Weights of a small transformer language model.
Size: width 160, MLP 320 GeGLU, vocabulary 2048, 3.92M parameters.
Training: a variant of Muon for these matrices, 8677 steps.
MLP neurons of a small language model. Each row is named by its layer, matrix (gate and up: input weights) and neuron, and shows model dimensions 0-159. Each number is 500 + 40 x the weight over its row's rms, rounded and kept within 0 to 999. Numbers have three digits each. A neuron's up and down rows have the sign that makes its largest values positive.
Before each neuron's rows, "fires on" lists the tokens most often at its 100 highest values on Wikipedia text that the model never trained on.

fires on: "re", " event", "al", "pe", "mission"
L2.gate10:491456497512498429470458539468517537506532423532464579502555501523562498556491497564517496524500519497455489531565507477448481519490580431553512503513453531537474482404537497533438539545440501498483452548505543584490509522519495443453516415482598500458509515464493400544513550534499517459488498517440513481507512521481503469506467452490486493471472506474426466465454491453477392528461480457473585513520513562503530492436502465544524519527451528497484563552460560500591495432534564
L2.up10:472467443533516478436518490525550482508404499497492562505495508560538461425448564538418437505489460502532507462528469473490480497518562474459439523459474495491549515470437481503473497525469511505493508513575459543479510572444488433481469358484513502504534525512513497477482513555499526457503496458487433540494430462565520538520545564444459485525436452479570487510509496517507476468490563459504484510605451528545494552435461421529523547540483470549487580533523510501538500474576442

fires on: " S", " Ar", " H"
L11.gate60:412492478503490484460539448518530506426489476476469480475466486475571563446480492514465512486506452469526483532511512446529475484488528517471504498510500524435455566524468479507549508504541514486538526522513511491473457554442462479418454557545495492460516533483489476500534524496481465449507526475504487541489514562571547420443531436531505573490510515612472546530474540516537480508528446545485469447481449423580535570489499501445496443405381449532438474538560528491541500536523390
L11.up60:484459499490461453538498434503454454563511540451578497454517599486478491565511455423460385508480486519497481568543486528469484519524536503473532484486610457512522503498444408455535493483469450566514506544499545481609506479528451438502521497481498489566479516492485470542480530487456505509530506493466507431511527504549498513505458571550495580438476521464513479553496505525491471442451462463404535555487437425463514494477481538456476535543479530492505563473507517470506498511602530

fires on: "th", "an", "the", "rd", "q", "as"
L6.gate185:486457584476441556493488474476482510558464498516546564518489499514541480490490496515548509476403478481483525486507477572450486553488489591544426461492557560541508535445568491540583504435452468411499473554550485477508464506447474512592501442484488545481492455451476415469484500513438437408491466523495535455512493529521513525411526481471410482510525457524476498510537483499503544506490481487473451496503433535553446539506483513455548481518447484552550553451451545505477550440544525
L6.up185:510502608458402546480596580498472503526416431521572535509555472538484489532542523494477479597452428526503448534547473493556485474484520522436437469515509422490496425476475447498523493543479514525507498550510543462505500556448576579505544467555498526521543553483475507461521509499472467488579500513472495526477481501461455543467521482541517522505552445477555400500539489506521595588531488557511488502480448498465520457536510496503471483516514518510447462531517567538490510497467467

fires on: " se", " Le", " do", "e", "ri"
L11.gate298:466531598497511562513563492587479478450493493457450539492437494575593475511531482507449458498470425479497566459545527529563549600499547505493516537497463553538553538578535509448513473485483543443550493495491522598483513506532536520531491556490502469450499454458514510517460490554435487505581502560484563529559527466479517484495524440490428512541543545436492502537498534472521415492507488542574539493539567500559540523490465521468517485495488511463495533523523556551467466508424485
L11.up298:544526444475481495561492491476525462514508506498570406514567479535451528479448471475426483523486573523558530504509464472472474513476492517486515481526476529454478433506566474516445477505534491477487429432516554445625480525418511488475498545569621503470507443486477577473509494466474520521519446564483542485478529504558470500490413542531563462527530483509474460425439587495509469563501587488481491509474481495511544502513489517528483513559476512431521498514593502509484505481420524

fires on: "li", "i", "r", " El", "el", "ri"
L11.gate134:505456492476518481522518441485602539385595505459558551466516498479478461544522497514471483444561467452501526535461511535534551519512482487583497466449476450479538510484518551560451427507499539494502497520488429467388467599452568516493506465471444473476466448474465492529545429488520535558499524568576509488532529568489559471482494540478527516512520544493463563495513460509452498550515438446484471525525502477497557516494500422490567491479567490480430458490549505551461472486520485
L11.up134:447484497469530462490482454536489454525486521452505539494450472490571434526527524572509435505496518464419507540571498476502453536553459489507488545552482533438516535485570531433542538579475533531594579529443510454436502561530522542483434539497442508522598452486476461484515519455517505459557516459523539508549568514489509499513526491511523501612556550547495457549468491505550489593515485487504533522475514479534503494496549437451537525524412540543506525528505486576544457489555497

fires on: " I", "I", " U"
L11.gate123:430490491528540452457500465521519535505490477451421466489503494520618531438574536536474550532514507424523478578449465488484508507580478581567506488538466552527443427503471554527541555405515486489576578476443488507513542457469464495535496499516501514485549456519544569470583534492490497511486516519510453514496477557483529470507506512547509516480491509560512493460499522524533511536591580513428453468476489514548539442462478415547524544445510524543457465486559523526490466528458456
L11.up123:512430504550516525492457531421477529430550524558460487493526469520446525490520475492445517518464477493501468494490447495479512494432557469470492532517446548463510436558483495485555463504466504485531598520490509513415489556426464549491499484537468486474528522399479429408424462481453454524483568496548520551492579511536518524490474459478554492438486484566532480557545513403507516594423475504500480434511510527507436527483557521451454516497501494538559545488461457532556495548526521

fires on: "va", " U", " gene", "ved", " Mu"
L4.gate88:466478495520519465533505480581498507486478542554446526527487487427546564477546548557464515492502498490480534512429485539564519503412492513459485514438469457559471485510461528482503465486460539455532518436514472527450547451488449569592504405476413512525549557492494560470525467525439503475503521441543518517498406449535514484542495419587561495506574414440528524498492547475511526513528437453418460483494517490420480470488495474502482517483536490463449535551478486544506542557487473
L4.up88:429543524555501468564515550483556497517516415519511481573492490454457467469502478433468429504517472477480535470481483479562457526488486500463532552513452526483492508554426485433514500453547498403502568479487394581506496528579567491490452502549482496496553520500479507552479500589471479474476498519551525533494458542492461594484560517530513476494509507527532507556532495451504524471421439522548486500459472548526521463504501533546470559484572487499532549445448444454486430416501434

fires on: " and", " &", " through"
L2.gate163:526502486480440519458485491551500504517471519545450487436488539480498527490524508515469488554514566481513514486428509500522519488496530473495453556473560560572446476477529511528455534588556524518542561475487551443484564470462543535458485446514451528561452375482456494489565501466475544490544527439446635507538518491536490503536521449477532542498474530531555563500543501442521419455479505538466484473523557519430479513468516514519455512521500441515529493606509574562494431498520458
L2.up163:513516478551405584445541524497542462458394481536473469464528494536512524514470525478553551481472524582492580501486432499510515495535565470491537564522496516475452516496531523515463566518497570503522537496464483498474526502466437425549444535460488499496547477539421412532491495480522518516462501523426487474512480462461451463512464481441467477482506561548592439516476474501500467445509462520450449517517559502524538537477416517465488427506476442520447523483391443475485487468539440

fires on: "ri", "i", "gu", "ver", "er"
L9.gate37:504445460498498522428553515507545470478543473452466453524485496511472482524551530517456525499470549485554488465536535522540487472469629502542524472410470455502496553506457562565504527559518510466470506542525452466544458490550578498529528541465418506501468557518576440504491536500481523523496508463571516451469601544428477467482445477431473549485451508450437429464481463569513469476520492443519431476530489428526507512529466494503518493494584539508440494453507450568514472517434494
L9.up37:459494556537482501464430459514539546540553538456456518478538445524455418469482503498497519465478516431512481559500567469451497503544473438432538496459478510514463436523484519476504511492411467558501525510467513553401530451556498492480448402431515589505511516515444533535532435490456505520488507558505459532545492487454484499527529506559502507477519611457525470478553419490487527486454411495458523501467489451463466507479523544476456580406491501521499529521511563550557457525491469

fires on: " h", " H"
L9.gate216:489482535435497484486505498451513541552505392501536468459441504514520500484431490478485501526497530462472510517405479418497500535511515531560504492543507502491440515510461451418572509554502489488477479583448459584481504506515528530500431567582438479558489504604453503541468494518553522468510570588523451465488533507526518463462490432493430567481473511539496423550448511476548480490419548440460563466487553507473462505501437546500486478527503545540515504497517579504528497504449500
L9.up216:471460501499488480549521492444444489422494468451564477510527509496458487552513538458526498525447491459545526462501494574503427523479527554462466487488469448512525511599499551515462440495465448521514454527599493560499486561447481461453525478491486507496453526491497497504468414521536480525532500546433512519508458523500571506476469569545535501502607459425519431480512438475546466483512505499464510591465523460476504454442445547465496461501462527526477497525451404571524434403551511

fires on: "al", "ro", "mb", "air", "ur", "ol"
L6.gate167:473500474554509504441499508489550482524487518501486514502486508520523449405513532522419516443564460501563456473501540551505420516563567452540566508500472516463504471547467483495459500476476590506445494523495479515512444513578509477454538510468505436539486497543581480454474533584544491523493499520562513463482459533475545493522499527513478502536553551459539484511500542480443509460497488524531522481546572445518430584533460442514523559486508492441485493474393489548493501567345515
L6.up167:532522430487454429484452581463537472558464394560522520510422426488535529408547550555537489581492467484541506483512539498558463523492495429539516528472498501439511493509478461468483450594497483508493444492500504495478529437600468451441548499505485513548489440512504553470447481526529513520496480482472530437486458508435508524479505445476545457529480510431504517534491468488531459476512510472528440483496471414442520526552471476454534455492462552556492445590477468530537558485449482

fires on: ":", ".", "el", "y", "ctor"
L4.gate200:415550513482525500532479565484538436460469490505488504562482540473506493444561456427491464484459566485455509562524509460528485494473455451498551530515479485500488489540498410496451542592534484479406502539484491514462530536462531497496509491531585485470528567449460512522459520544521453497445540498534511478526484530562535489565455514516496502471481433517510502440505507598510511560551567613535471572465514562503430513566494486455486475439491477491510432461506414536523520460569528
L4.up200:497601471537499459520486453535529509510483509511436539530552571474514523406487477514532453618552536493469539476437479485436491517545498500475518599582452491482535481432435510561504450469569442410463518486491493502419556521528503444573538505521467512544462440541524535478531492479505502535479458508494575452521570517461543528566514511526462481560575533460554522524482498534442505494528534476483522522460451524485450562541515531525511539439528465461464522510469514491542482527463512

fires on: " be", " Be", "ve", " Vi"
L7.gate168:473630442462509496554494481487480513480556498492497589468505594533450556535510534502507491491494501538455507497481563484520497535501578530463539525506484498556525471496539558448470434522477469532449497509569510515462525503517473493502472521455478539520578519583496555575516513537435419423471507544417458450496482442515548523539464597560509562483468500483478468571464539511524476581470473482533512456447476533509579544557499520456532448531517532497531471517508548541520534440502500
L7.up168:422473437518511464491444533513485436558491562485492488591504483472511519485502524498578535518523529503479468454484387471529509487451413486583500498514442527531537481544506545532531542527525556509442442503529497480505473488390504497475526513510480549526493436439461526542475383498439519454501507480567488528556487496440467498552493511495439517537478448478495560545544506512550481493491463502471519504478448450511628541534484471526522503486445447428549453434516452515501551475468484

fires on: "as", "le", "x", "an", "ex"
L7.gate183:479536542546467515505469466554540506638515503541444485509458492464559469517524490484527425465494533528520485505486535539414466507529529484423502474480546548416491510495450456463521507415442490517571456540504521421417423492474522558531393512523481560523454446491554503557558481530442535536497460498503503540512496491542534504481539553510489439462515545469436463467516492503464572439568491511522470524481474481494502447509457532481491440503496439554558495496521596459505537506504508
L7.up183:514506552492432504520522460496511471478497418575509493469524494484542439475457472471505500487529509512538502528541483543532451506528543454475509482564546461509555502488517435475499550443495540436422506496520542461491498479507529478441528553576532514586480478475493473475496561500405586445480474569499606469498562581568558507452490474484487510450542437532487417518549535485455563452593542463530488515532529555512490433491514486445469516514528487496505451454581569491505477531505543

fires on: "s", "er", "ough", "or", "us", "ic"
L6.gate232:477505537424487480529526530479560513502576457479456484549511531538536530447519491478574485524474584532502522522497488512489409568569491551533501528496447458488486440464486511428466533505445441448528507562453516520528481435438500488496496473468458477518476434518498451481528433490581455519488483471489457472444422531503558495464482458550501381496494475560426493492507511478479437538597470534505522496531414538545461496565501515513507456518468525453514515500573501523499464480611499
L6.up232:507464480485408488522533466493537377513589508436589488464564526505466540469478473500505485542534536509513436490484549570511489485536534486545573463506494504577470605491499557419489523524540521531468463502585406511549498455469511506491541518478500527465473487444493474450522476575494636496489495505513491450473485473432461512510519495492496453531478489597466452433484510526476550521483530532478552457492509501470470540541513523530459500442533455524509492499493506474497466491508396

fires on: " and", "ant", "r", "l"
L7.gate11:452522505600531491460473499552455523400472518500507504534500488484503518462466533532494526511521484540505575552483514484510504507526502549450459488470524490452448509397522529594466434560524436478436516527480498528508468558430548612544439590493459558465507534479433488495480522505450569461444522534529462547468517493532488515557519472504513486509495492503496509424509476566578523525554504549448539442511462479552424529552534534446502520545515458541548513590460501505508447491515490
L7.up11:543427505531508492500475446469532539491479549448471514426427532505447530460579562484461482446476462443506445481506522473432450447546468561461533519523468580460524500472581521438486450508492514395462449507423557471520459408490571491430565536506536520492538466570496431491493471531553509494527480509429460488525467517483530483528524550508439476401477515526497522519440489516528540495551542527451570486475509536494473518532528474499514552554489585513477551521506506526527501530530484

fires on: "U", " Ju", " U"
L2.gate69:434471491413541446572458466488494529506453578491500529512534549512481506430516533493502665448513470483525460443476454540520539457557524498447506506514515532484494494521464504529523557528529447553471535497524550594465499488454491472498448537551521486560554512500493538539563546454462496523488553494506505544527502447558484458438540518500537467487531455473483531536508505508545543434492506530457470449537521499500447453438549520516463565496444483561541556458490449615535479457531477
L2.up69:504506522527471420569502574487498515528499506526503561494435519483484527494476507499465518453558497495547484441563506494571471495469466536461563516555482548479518545551470555505438522532475510542540644479545533502503513447525487531537487493485626498530487463518467501421483455517439496427497529499478451520508507483618503535482453448497494509480450414501493514542592556398518551549550448532538488510471507459456515511549518481486534477539503539554437527560485472508481517509538497

fires on: "ri", "li", "il", "e"
L9.gate311:508497531468505458516510439493562512496517516507549475519499491564509510463496544481523520493493542520488544437606568528469457528493426568475507434505488472487421549483460540497466584533463633522509508515455439492500522489515502517481483542542470529566449456498527537509516453462565477479490510534465524546445429501480509475492603534478528553561598523486492487520410515486529491546504439482472477588441551529445487476451503499473458469516489465557471554445512446500497433440447526
L9.up311:593459586437547486410523475475455477507534482429552461482495547516504507551451569441527505486466566576542519529554554557509458443512456455549506526512503453444544506543490556501494527555520517565472471492499480465498532556511473521506434493498455524494505463532529542489469402473480435483468497470524516472464446512440563493511507527490542491481525481492465501520430575491517481518550535480411525472461480459470495497516584482529565510629530536478506525481528467465527576493448465

fires on: " |", "u", "g", "ru", "s"
L7.gate278:473507453454511498454492459520515484460514524483486491606483489471443481534525490502512532493491512543472489535484459482601523528522445529444527459520536516572525504464495412481483585509500489458568520528427537485511574458519455560516484517495485483436487618520541513558555477499447470502481488450571442543457512483506580502531506552577510481445495509492471427432573476540506538538463438490480480546526451450460553464449496462464426587471545525494473439512525496488503468454566490
L7.up278:411494501441480445506524520509463518529487518467547419560495521518491434564509499538483468451413520514460501572517540493576521471471568474488532514566507507576554508515562389572520554515525483459534435458541493501500428479462457465477445487487519531449532565540460509536438568526492529508484530430531488547487489481475511488471515528545513591492541448514507452420457466572504533550509486547516431542530414542539493464508520481513486472491514517434522495477463446554486473456534502

fires on: "ent", "ro", "al", "el", "ard"
L6.gate21:519552474501482492499561553515524497492480475500478575522484507504532537482457526434486527553514487503538398448477595522578415553541504468512433543487437449505555472556475539515455458454536536518467471541496537474507511469507517518517539475445513501509522405477473482452569524466448467493497486523476457388451533572526534553465444508488460531505545533444515517532466508551529485561455455491510529537530455556480476443445519470533520483580496546578554469583485491549559527496470553
L6.up21:494592492470486532482540466475534503529503468532487479466560579475523484479487479496561469481470473468537501510447535476480514564499493493560536473512532568491521511469457477557553507583504529486490532506561497429447430515464485453491599473488492502486493380494458481519528491515452512488483441510508490438562431497495552502451472479497539547460489441466421492536495528575530519424437447517601485553481562525496536590477445479543495453555474478557539521553521542480531527462410503

fires on: " (", "er", "ar", "-", "s"
L9.gate160:483543460408487473535465531453493564491527492476476451481495471518512524523431539532506479494533514379516438538450592510496478527551572508524517556539487453543498541429439505441450503552498579511522566485527401467555512516431481442485465554537512472456531512521504475515505515467493578514468533522559623428496516518519444505457508504540508458454517522565466451456487475575552428462513476482477492520552494463473488456515512532470489440532533509439453454509483514468534490477531497
L9.up160:514515464557500536520454518552553531512482570507548511465518514479545570420420488422451526459543549459442478407502551510517507453479517412477491516527493574496492528463536553463502501516530480467542477533521464514454438521476445538506541473508517484459508497535520485446492421489559532487459508546574494483562485541488551494504483464536435512553549485527591475460526476542490552507416397496464547461495549516475518529519504525554490535536517451538540568437491566487536419537541464

fires on: " Be", " Mc", " be"
L2.gate218:454465540460590493482462454449490503499491483472486524555537455457458469445499533495388428542549477463463496505495468507470435615514497455488509471557491441477579580533605484528464537481529476488496513528460501495536482486451530534522508572441541546516531474518494434559403519482452443487512489471507489493556526567481550499556525456526467502553473474395493456473418513535488531490445547486529543471523524486539537431503472451531419495457494500471500539480519522513516456482508489
L2.up218:447532512509502489537461488451477458513528551497524481501501503527532585510492501519499518527460492549477479504489457494474502496518437495510503477538481465582533481556533502533528477560532518453526467515476451480495504503401483512505470570504528477615468389504592480511404436512438423471480507492535476505513483544445533517594510531574490540571501428413494541457437535534548505387472457461507506506507579468518580529446537473498467510530484483419507549515536519514492530518523492

fires on: "pe", "re", "mm", "'", "st", "fe"
L4.gate30:446460502506521442467562492493476498518445460478559517502500543562530486423564466512494527462534500530495513534557522456547505461481520533601567443551500544493484472507483470519486508495518534456591530489482412462496525546518526517482485536536553507465515543487564461556487498477537470500425473540484497460409484448441506453507481535488419447494499498527485454467440458455433468465491495523484507502498578521585490559490550394532571533544456529519429540494433494576519553533547535
L4.up30:542442560494483507485482473412437507481474547417521489509522513502507469458483506549475483548567477478536455532593484528512528544442453462453499460460477532504531470465543510408547511535536488487488552529477438487518467524504503546409553415521528477446506555529510465478508584530509505545390510528427406527433450470488545521537556554501499574526549487459478525468545469485479510490513508475614550480529489553478510481429507520516524499480570474487537520556521477492531534522503557

fires on: "re", "e", "l", "o"
L4.gate304:505485486482439473489473551465621474535517558511568510490516540482598535463555504506509489470455511442493482541511569471530501495451488504484505540503546438472436506541480495506490496459429501514558474544500489516482521484444502550495488434427431542449494414534507468458446506477493520461556485530435608467462484473446474574450495516499463539462492466501466417475490513461542520517430510478524583544513589574446477522421465512526553487459519559487535555510504451516448510484517535
L4.up304:528455526451450452510510464501489540490539446554502488524525518507539567491479434529549491463441472525475485523544515489514564533474518506552500441497513538384487422446419420512431429499516480568540486493484529526510501508532489602526502501479431444503489507434497508510547466513397452447552560454495513453453454465469560461507545584515479505474550443467455514550447491504559516513457487528508551487475462497628493484530491457457494454510460509502519471528523538485572486477529496

fires on: " so", " So", "o"
L11.gate179:530522480488449479484444526537464546545531517465518464510513578547521467486470493535511525492431477515572529532520576533546547467472498468536505508491517468432463564421516497508610521399507448470431489567419546551454473515483420556488499496485511492455446435480481417522509499467498477472517474503441604538467455508431435483453534469515500524486493455480499469507524479535508497545483466489499448427496476481503522498515550577481526557431473544528441518468452509525562454452431524
L11.up179:470568540501533461496440489455505522518455527517493462502419501472484438538499470487529470531513515572517483553509502549472586450512513426549514451473547441453513494496472510471527479517486431553557603442525502531492467481556361505515506531533547540451505451459530441456577528473504539527470452538445586427546457457485460460558526520491410519591545407533477489506480503453534477475515535493460488533463434497501478522458512474485466472467455490503510440474492490486518478482521477

fires on: " vi", "ist", " −", "pe", " so"
L6.gate199:464481496399485479503488551511505446536468524485530467510490480495486486513527428484551524499549514418506507522547496546485528521457462512481471535539481504524555439453507521610568441462467481433515537590526520504534511547521416437439473523577515453419452524516476497511450514586538451502453468566544542467467537543528492509495607482451496449470465526556563485533498411516494519473560481498428519531517493526472512499479486430538551494509531524478438503488507484587496495437543488
L6.up199:535492514488518489492429534490497450515543504590545481482509440504536490546495497505513468478549542567520537511495556453521546476471532483466534538514503502542528431447536524585532517465445451495531506514498487473536512468566505490398405596521541485471478468556427473445484582563534470507531425545435604545478472556479565489473523532458494503493539431448462481530516445484457487461499520512505441542516433522435476530480557470391524494503478472501426542511504499498454506528501479

fires on: "-", ",", " &", " or"
L4.gate181:578541435569471583505504461557549562460466480528394548471504502441495453526505466516477449518513574537545492424463491540481568488550478513551453495590490443455466489525563517483519484556525497544576434550508527531507508536433521508480470561545494455484519450513400511451443475521516509509472537465524513521495494519453519482507516439563517469507489475482549496581475472457505462500510494517539457524452565512536509489477533482528557421517510477539550476506495496595460515435467568
L4.up181:529517534563532532540555511546521557535509438503498491545524515553485510429502444482485439502488542570464513562471519543504548503500495523509448532552525580493466505536544516571476504559472528472495469592495528546511593505511485515465534463459557519527614530534507533567538454518507499441448482563473459507570599548469453436587502512530498475495560437518556477542523491582479512512428521497483394502524465522497475460505475534496494471470519487474457483522480519523453568509565509

fires on: "ed", "Ch", "leg", "mp", " count", "ch"
L7.gate49:526530480454542409520528540489523460486512421500440462486518474534572437546532524467489504532575508576532552440524532513482567539463572540490476466497490552554533516511472495476532528479482482540519590546538532424505469503585501477500484537602569526533441439459499500559564470546534485497461526509559471517506517541508501500479471506542499484467400493486529502460510436515515440450579552503442501536455536524446487571523495498473458443509542473435515528519516550533493578494557524
L7.up49:537542517493438528503563464424433476533509472493529522436420433576458453484475509438483471546557540460564559455508474439515470483450475534411489469516512480493523517538490484498525447474441538484471514544481514494518474573555529485470476438530478504541470486446468497622445476497472479499471496510484520550538463557433430476573468488537551578444439497486484538578537462496503499405515504441527497546510455532474474527484483481511494478480428509459490541452526561490435545505533520

fires on: "ard", "hi", "id", "le", "al", "et"
L4.gate136:488484436441478481512553485601484532425485458518462560519501510516469467503467533463511527488548471413484538509501535502499529567462549550479488476412526515473520501469528462496518445550526480524444489585450494469521485569511550447498552514478496433522453435494433497509483469519458515453375486527509481502450495447478502500442520421568486499566561491446532506451484555470547544494513487498534534489514587490481524522484511469523552520498500552535443541469498462556489539633458465
L4.up136:526500522515467559493536457481552583519568499560528555468489520460473578471450515453550519580484454461486557493491513527485479465464440446491574552487562490426476551583470516405483480517474489528532550509567594489534439523507475510587559532564393485470495498487504494507534552497528474512485506485545515483509529503514492481498520494468574474452534528499510525464478507473423435526424501504434518387531510428461481539496470453471487502481490538560474513517476544474481478563500525

fires on: "-", "il", "fa", "g", "li", "ef"
L7.gate117:497450481437440526503496486434490515484511500460539506580496461446511513471576498518581511447472480536466431437534522429516537461531515498535536488532465498489466458486451543522539509431499422432453427591524521450495536484425491577515501537545465486506537456552527556549556473459523565506555474503502541542525470511502566515489517561585562471570588469525525482567504541502523553530507533484526533473538482478508476510458557429468499497480439530462540528525511507501470498423471425
L7.up117:488462467447510536491537489529470461542523543549512455507580554466574447546533513391538498483467500567490550435487469530519443467530452553511428540522516512534548497525547563528548485488532467510472420497537499541508482557463504513539535436561430462489461469568513529463493520517569540477467552532552546461401517486457500465460500560497584423458532443446500518547519554533460510529452531486485470529503523569461528562436475550469496462516471556492511552527519464534530542488500483

fires on: " h", "w", "ro", "r"
L4.gate76:509392506487422497448442434436487492512549548456501489540513471533480458561443415524514451513511492526494518549438540519525448561516509508455525493531502499525444448438551514492521523513485465527487527493414491546582553542413511538474485588479523402485414501514523492557464553517524447581524523567520517464484525515486554510512484476535512539507490527497428481434497477457482529494486509526468565503453569566496505439506489472552564429532476493510525488528494544545575524513533493
L4.up76:461446552466473520519536443505447539519512473594518613498468506482503557473465482438475490507480558504490543538543456516559489550442523465442536527513474502562498510479567451456570462482522466487406506453466542503535525595451472461553490557555500477525512536504493506520478514514499473588467572529481470512490526528421498555481530457529510529474534547491525444406592487471515515512515494477533552476508516527465530474441511551455462513464508527426524491563516516550548557405530526

fires on: "r", "l", "re", "i", "ri", "cu"
L8.gate123:464528488529519488468511447533522493484454495502478537539518489515532533578493488526495509445510490470540494500476554461540581515548511495494549511538503477509401452474520446478486511538509477506470471461425493498511579573518461560546512494448532529492462522461488536511474447592392518526452452479523571517509551570502568478503420499448538577491539520585434467495540533537533515472496454545486564515542478471549462501524458441475522552544548512543520503424612431509474541535555528
L8.up123:508478432460391466510499506551492488484494458550436475452497467541504569479531502525526485487482527450523499496489490464468491534512457438475405573496431432516432522451526523518540462461428515522526519475528477514531560432451484489496534553490531479459464524519525454476475418466525558472515514538524511565507548490454454506543400495475545478498530537516473448442388461478526479525522482563429565423537487554504476523452520446531528568465543504471552556528532513550442511518544513

fires on: "ri", "le", "tri", "la", "ol", "li"
L9.gate4:552504475478495499538465570557497468491495550520481587512516515503490500527534453585543552504419509516541469551466504476462455564511407494568472510458464562531482469486513484501477442521484553497488497533449425509531412466495520572502481469488490443507470523467549425421529426583493494544493538487461516471464570512561520552554543513493466515544485468507459487490526535529525551520504433520441460464455506454535453494569458563504514573488599569514549533496510548543519458531532475
L9.up4:510543507484458459453464436504532461501450545516491406571460490493547494484470455451438503506494515496533463550545524466448508465492488575516464563478501436492490520509529531524541505492503508481492546548489461510433524541628491524430465504511478501512532523482441497361505471426532475492445411449505560550516482522485510515569511492508519509532524534523460431491512457469474503494539565522518521412453602483513533464523478533521560457442469516461561483455493568414493512489468514

fires on: "e", "le", "la"
L11.gate33:486515506556593538537445530531507494496479502499496554441504454520495557517509494498458442540518524503496496524503508529475559506445395588506556535493578510443537505490508511480504460533472487471535452517547467576499512560558506466513560495480492475493471434541454488423526514581429479576535519468487422533501508509554529493490528449504493598450505465461472529540479588481480495496376489449515493519487445516516490443448489524501573490509498494498503520356472555509505459481526489
L11.up33:462486533529506502444510513502474427475516454546402510541481562505596561550468459483545417575570525433552475530441462497428519503498439552570567512463545487476491531524464510482600504504547492571520530535441535513450532491533476483454495463509517526503501495491478378442525542460481466536543584514462495564507474503509521495472452486469478493519564531503468533461462545497489470587485519516498471479471507545470517485544440531536506431452501511492465449464527563495528492514568465

fires on: " Ma", "la", " ma", "wa", "har"
L2.gate270:497535544491538501528484461508504518549479487462474520523472523528423608468486431483519465496553467503486481494542520482494539452505452477568461469438466536507503506594488557478461505469511474495490497514506495541499530482508391495495472492505521500409509580414489468395488488516463547456506483487469424460469542512506522494578515562554498500562509547502494599404473483500489541442527547467503490495501519426469428494528443427560587496561430450475477517474465517442542494477516510
L2.up270:446513459469516478458485462549470551497518524498433444475453496565535503497419493474457401527463503475514433459501534587541434492548525524497513531514509507490511466484500432404464471451518470496513516503520462502426476495574591472536528476527466498511464474455452560568549501498507459519514524508511518572482533496381454471577497502551512564461475497556428463485495461527484472436559450493514541484520420455444535539459480480552483475441486540526442520532450469446513514539465470

fires on: ".", ":", " |", "°", "et", "on"
L7.gate54:518528521490550464463482564457485464508493464470567561476395468492464471541452550437465518461511532465537583498493494575561521537543493528507567478508542461553462533581462502522496528452480490413497506546489539536495486529512459486539467518536524466503507467539472471518451521536517438490503476503544444473458502533541587472529465501500522487506513521430568502418525542541531540505439513527580560592503518553494493505412513484556444531463516568537500472444480449559476457411471535
L7.up54:519574538513579482440480525499499549522508531571480503487420552549490534490461514460403498498470414491451494528459495554511533475515531448540488491436508486515462541444466560451480524556588449478523506392491495432468533549500504454519567526533519477516485526475484520525526515460496455560453516484518497512552500564583491459476521462473490479530508515481549457564439420466507456542520512418508612530515472463511516564440475531466534540521502546503444412491472534496524459498539486

fires on: "g", " did", " well", "in", "es", "gen"
L8.gate29:526469556487556474552544490454405520465566525492468520491552523492472452484510485553533431524426556447472520572486537467495493471475559504491577481531508473497555498505468526492495530467516488536548437512533588460537504568488569473554537441499472497515506500535482533503502523470560543453488477370497501520447493491483540559492484494511477532509550506409495471446497509555466486580536558516483538532521417530521459420509527438523470450542527513518489425487480451573480454570487431
L8.up29:482452483539482458494468566419428555449483448516492486521552567509472467539484499535470546429482567514495550519504428549484532518509457589457491494526521540431536503453589472506454529422486518552481534456543528541595418534511455546511537508457521482512500495497504546543514402483549490448474493491571519529518477440505504496433488424519486425555576565502551496481544483545452436502465492465478451521573523504493491487480511453487465429505505520537522484554497456498475455531544507

fires on: " pa", "ach", "om", "ti", "ip"
L4.gate102:434539539545506465479459522495501463564495493471505573497500498596470505508458512558514431526513490480532557564467503506574389484472534533487509585420532498514521485465558564500581465539483426536471510539553476489518545542503449553494541486515529532511506585516454462543489470526514528509517428533460495507480486466549402464521483507509472573531422443504534508527536477533538554534453488549516505554511437497493438510473536505453512551568512539557516421510431486508536515439477536
L4.up102:486504481445523457524544513495545542517478490404544444534533529485552491472469502508515451493479538554562554507509525523572475454408531529514459557485442536518450476515529506443530465468504535555492441570554407513519604554545453548507470496617483522475476522502496539543482492520480524482513492517554444434526520486426438445549428491448569518450468508482546463506479528446464504540529519486478521489430504509480469478481431541449541523566504523504476449548450477490449486496422509